Weights of a small GPT-style language model, trained from scratch on English Wikipedia: 5 heads of 64.
MLP neurons of a small language model. Each row is named by its layer, matrix (up: input weights) and neuron, and shows model dimensions 48-111. Each number is 128 + 32 x the weight over its row's rms, rounded and kept within 0 to 255.
A block is one neuron, or neurons of one layer that tend to fire together. After each block is what it responds to, as a language model described it from the Wikipedia text at the highest values.

L6.up451 [ 21 133  83  88 104  94 181 152 126 128 117 148 119 140 130 145 104 177 145  82  92  99 152 172  97 132 149 157 183 168 110 148  62  97 136 131 112 138 131 114 120  89 110 172 163 117 135 121 109 147 200  98 108 130 131 114  88 154  88 155 174 107  60 147]
L6.up950 [158 118 199  77 136 128 193 110 112  96 122 120 111 116 121 153 191 184 170 119 111  50 149  97  90 157 124  98 147 157 104 154  99  99  82 120 159  64 179 115 115 126 130 128 152  88 110 137 111  76 125 135 105 131 113 174 101 158 104 123 115  91 118  80]
L6.up1682 [ 95 196 122 181  94  83 175 127 100 123  76 181 181 155 115  68 153 120 115 160 122 121 121  86 110 164  75 118 120 160 131 148  95  73 117 102 154 106 121 158 112 103  96 105 187 132 131 152 117 102 153  72 120 164 138 122 133 172 108  81 160 129 148 135]
L6.up1796 [116 183 128 120 133  89 166  82 121 120 165 125 156 119 167 122 192 105  75 121 121  98 179  76 166 227 129 128 185 146 156 130 103 110 109 154 119 125  88 189 104 115 114 127 118 144 152 117 107  81 104 139 124 159 103  73 118  94 130 106 130  62 147 156]
Description: Fires on the last piece of adverbs and on connectives that link clauses in narrative prose, such as complet-ely, infrequ-ently, and, However.

L2.up17 [ 84 155 152  81 128  56 154 173 137 157 152 141 105 136 100 120 177 129  69 153 102 145 143 185 146 213  53 121 165 122  70 137 148  76 147 105 141 111 127 182 182 113 120 100 167  75  88 126  96 139 150 178 140 112 121 120 141  43 167 112 146 147  88  95]
L2.up61 [106 105  99  90 139 120 159 113 136 131 144  78 117  72 178 161 112 109 123  83 144 127 147 158 138 175 109 167  85 196 107  51 115 101 135 175 176  66 104 145 144 123  82 140  92  67 104 147 137 123 121 129 155 108 137 108 125 128  71 148 139 126 147 186]
L2.up160 [171  78 118 130  70 123 109 165 107 135  63  91 126  60 147 164 137 188 135 168 177  47 128  86 122 134 109 131 132 104  87 112 132 103  99 114  93 149  83 152  74 152 136 111 156 147  34 166 175 111 121 104 119 134  85 160 151  93 127  99 108 145 141 121]
L2.up324 [161 126 115 150 117 125 123 123 100 107  94 103 141 144 169 161  97 121  87  86 127 123 130 118 137 156 127 132 125 143 116 121 112 125 144 181 220 166 118 157 160 109 131 162 162 130  92 116 157 142 132 152 130 113 138 157 101  80 154 156 167  62 132 136]
L2.up635 [ 97 144 133 106  98 161 106 138 120 178 160 205  95  99 120 149 108  85 137 166 132 100 119 135 106 135  83 108 116 135 123 103 165 115  97  84 134  88 146 158  98 175 133 232  96 145  68 138 132 113 130 141  94 101  97 151 147 131 169 118 106 107  80 151]
L2.up700 [154 120  98 111 109 137 111 160 152 162  94 116 128 171 150  94 173 130 137  97 111 137 118  79  73 127 136 142  76 137 110 120 130 131 206 157  92  88  85 125  63 141  92 132 142 103 154 175 109 104 111 178 116 133 121 131 129 105 215  70 139 108  78 130]
L2.up792 [ 85  72 117  94  85 110 130 198 114  87  95  88 114  88 158 149  90 171  94 138 123  75 126  65 163 136 103  81 141 140  92 103 110  96  65 117 135 188 108 140  84 151 133 108 184 164  90 179 162 160 101 152  86 122 118 185 147  94 127  89  97 126  95 126]
L2.up824 [ 91  77 131 114  64 134 117 117 164  95 132 122  74 103 177 130 126 128 183 151 128 138 132 131  75 130 193 115 106 137 154  55 100  83 180 195 175 157  99 118 119 175 103 192 106  76 146 158 124 175 155  55 122 168 131 132 146 131  91 173 173 146 152  84]
L2.up896 [133 113 167 131  62 101  96 121 120 109 132 138 133 110 102 100 111 144 130 170 150 142 114 134 173  68  70  99 134 164 152 120 152 114 130 131 139 124 143  85 109 117 112  81 131 146  81 159 162  99 105 104 122 109  59 184  93  95 130 115 110 114  78 154]
L2.up1106 [173 148 143  89  80 173 108 131 150  98 131 154  93 111 112 131 141 158 133 124 110 123 120 142  46 143  58  77 175 140  74 137 112 130 131 153 130 180 117  99 147 179  58  95  86  91 161 139 132 100 120  95 117 216  74 135 111 140  75 111  73 141 133 168]
L2.up1161 [162 148  97 179 146 142 128 114  92 118 122  93 140 112  90 159 149 144 128 102 149 164 154 114 103 162 152 106 117 131 106 130 139 115 106 113 147  89 193 106 163 118 128 126 105 165  64 154 115 117 145 111 129 142  62 130  78 139 149 117 110  94  55 101]
L2.up1163 [ 95  92  97  82 153 127 133 122 150 141 148 100  99  98 134 124 119  87 115 107 155 110 126 153 131 162 103 135  70 165 116  67  97 103 119 179 156  51  63 153 151 113 103 168  77  59 116 131 175  88 120 123 135 158 119 122 141 160  66 138 149 134 135 182]
L2.up1325 [103 115 131 175 193 145 176 125 106  69  90 138  89 140 148 136 129 105 121 136 127  86 191 141 130 206 136 148 112 126  77 168 139 115  69 156 162 131  79 115 129 194 127 142 175 166 115  95 177 116 128 136  97 137  76 142  94  32  65 176 103 123 172 189]
L2.up1582 [ 88  91 107  89 109 115 136 126 142 110 135  83 112 109  77 120 141 143 170  78 138 154 151 117 157 122  61  71 112 110 146 131 123 138 151  97 169 130 104  91 117 135 167 112  99 153  57  76 132 104 134 130 168 140 149 126 117  80 158  80 136 182 153 160]
L2.up1623 [ 85 106  69  98 138 133 158 139 116 127  77 138 179 110 218 142 110 155 132 119 192 110 176  93 128 185 114  89  91 145  84 142 141 105 131 118 166  83 122 121  72 148 107 177  82 146  38 126 193  98 156  98 109 120 127 138 174 123 168 125  91 141 137 147]
L2.up1885 [ 87 129 151  80 118 112 173 120 112 140  95 142 152 130 224 102  97 106 134 119 124 134 143 152 141 112  92 131  90 113 120 120  53 132 175 202 170 129 109  88 160 126 173 127 127 147 126 115 183 130 140 162  85  85 104 108  93 111 170 171 119 127 124 127]
Description: Short tokens inside proper names and abbreviations, mostly the Jr suffix after a surname and US as country or highway (US senator, US 101), also Mc, Mex, Jack.

L2.up142 [119 105 132 140  78  85 178  82 165 107 135 202 107 199 128 111 127 133 122 148 155 151  71 124 136 133 110 150 109 171  78 136 127 141 112 153 168 137  97 143  96 123  69  99  83 117  82 161  96 131 122 191 115 138 123 110 178  32 160  92 175 119 144 192]
L2.up204 [151 155 181 142  96  90 170 106 172 168 125 121 147 139 165 163 126 153 137 135 151 139 119 122  95  99 138 123 165 142 109 139  84 136 146 162 146 145 160 156  80  93  91 138  86 140 141 166 137 178 144 131 150 131 149 131  90 134  94 145 176 153 146 101]
L2.up310 [107  89  91  81 179  73 125  80 127 112 178 148  58 134 104  84 141 160 133 107 172  61  79 120 159 161 126 172 162 197 117  74 104  95  87 163 162 104 144 171  63 113 126 151 162 137  99 120 127 101  79  30 129 191  82 122 142  93 142 116  88 141 152 187]
L2.up385 [165  93  87 139  94 101 160 134 154 147 100 119 141  94 115 113  78  97 136 191 174 129 146  82 134 161 146 127 124 132  76 125 138  66 171 191 163 147 108  92 101 125 133 129 121 143 123 180 118 153 147  78 113 112 107  88  92  78 113  99 114 136 140 137]
L2.up388 [127 145  80 136 118 115 187  91 129 172 134 136 110 111 210 114  86 137 145 168 137  56 113 117 149 124 120 144 113 159 108 120 118 125 135 160 174 169 108 165 109  76  88  87 112 132 169 132 115 127 136 137 139 132 105 175 123 108  98 114  62 115  98 108]
L2.up403 [136 159 133 130  93 113 158  89 180 135 151 108  96 136 171 109  54 157  90 118 146  65 158 102 103 115 128  93 100 113  87 150 105  31 160  48 161 121 121  96 152 113 155 109 114 120  97 138  65 142 119 152 121 126 128  97 164 135  98 152 159 216 129 129]
L2.up546 [169 161 172  99 105  62 121  91 147  93 115  84 111 135 113  88 116 173 120 115 103  79 112 171 136 209  80 138 153 149  69 153 115 134 143 152 142 140 114 100 121 116 119 146 116 117 185 136 148 163 178 105 118 172 113 131 127 124 114  73 123 134 124 160]
L2.up547 [120 119 133 135 150  69 221  98 141 158 118 115 138 123 149 116 167 146 110 119 127 147 128 117 147 129 112  80 169 113  91 141 115 167 104 167 165 174 109 145  80  71 141 137 140 104 177 161 137 182 131 144 163 118  62 138  95 146  87 119 117 161 106 104]
L2.up1153 [ 59 146 106 128 137 126 137  31 228  92 134 153 151 119 160 111 162 122 121 127 185 126 162 114 155 128 100 172 165 123 110 112 127  86  76 162 191 117 172 162 141  77  95 140 139 118 124 123 106 105  99 174 165 173  95  94 179 128  97 123 168 120 172 152]
L2.up1229 [ 69 150 115 125  84 115 129 138 171 148 102 134  87 112 112  92 111 142 104 117 131 105  96 186 119 153 139 121 159 120  97 157 147 118  82  88 181 143 138 111 124 110 126 167 134 136 114 184 164  44 147 151 105 141 121 103 129 142  73 173 147 119 132 159]
L2.up1269 [117 163 140 190 145  65 210 137 163 159 137 129 135 174 200  89 155 124  82 130 142 108 105 162  77 212 107 119 136 139  66 155  71 113 148 144 165 149 184 162 137  83 115 131 147 136 106 145 165  83 149 150 134 116  90 131 143 112 105  95 163 133 167 161]
L2.up1472 [142 179 140 131  84 160 130  97 108 136 122 145 181 108 197 149  77 147  84 133 172  53 168 137 146 111 147 126  92 101 124 135 148  76 146  80 142 159 166  84 133 110  96 135 105  70 162 105 113 124 205  76 115 111 154 135  93 107 168 117 190 159  86 148]
L2.up1616 [155 103 123 108 101  96 163 148 159 110 183 124 178 103 126 121  69 153 144 162 154  92 102 142 120 152 155 137 186 164  54 132 132 113 119 149 140 158 146 113 106 114 121 155 109 181 105 126 123  77 148 106 139 131 104 118 112 142 173 143 108 117  90 185]
L2.up1633 [121  79 146 125  84 125 120  66 164 153 137 151 148 132  98 143 153 121 136 116 140 143 141 147 157 126  77 126 144 171  48 156 135  98 113 128 157 143  95 162 110 138  91 112 117 117 118 105 121 119  97 101 129 178 182 121 183 103 125 165  93 141 124 125]
L2.up1758 [163 196 109 111 142 106 103  69 168 145 187  75 142 105 129  74 170 131  71 139 116  38 152  93 119 151  68 145  98 145 122  95 131 143 129 119 140 130 108  62 150  95 174 185 148 127  94 164 122 178 193 130 127 150  59 154 137 152 121 139 134 129 126 120]
L2.up1781 [153 209  74 149 151 104 118 111 144 100 148  58 137 134 126  92 156 122  83  86 140 100 129 161  98 158  75 145 172 176 112 139  98 150 118 102 152  95 152 115 143  78 136 155 164 169 149 134 165 148 161  95  85 167  60 137 140 118  73  70 135  96  98 104]
Description: Conjunctions or prepositions opening a new clause right after a comma, such as and, in, with, but; also a year's first digit after an en dash.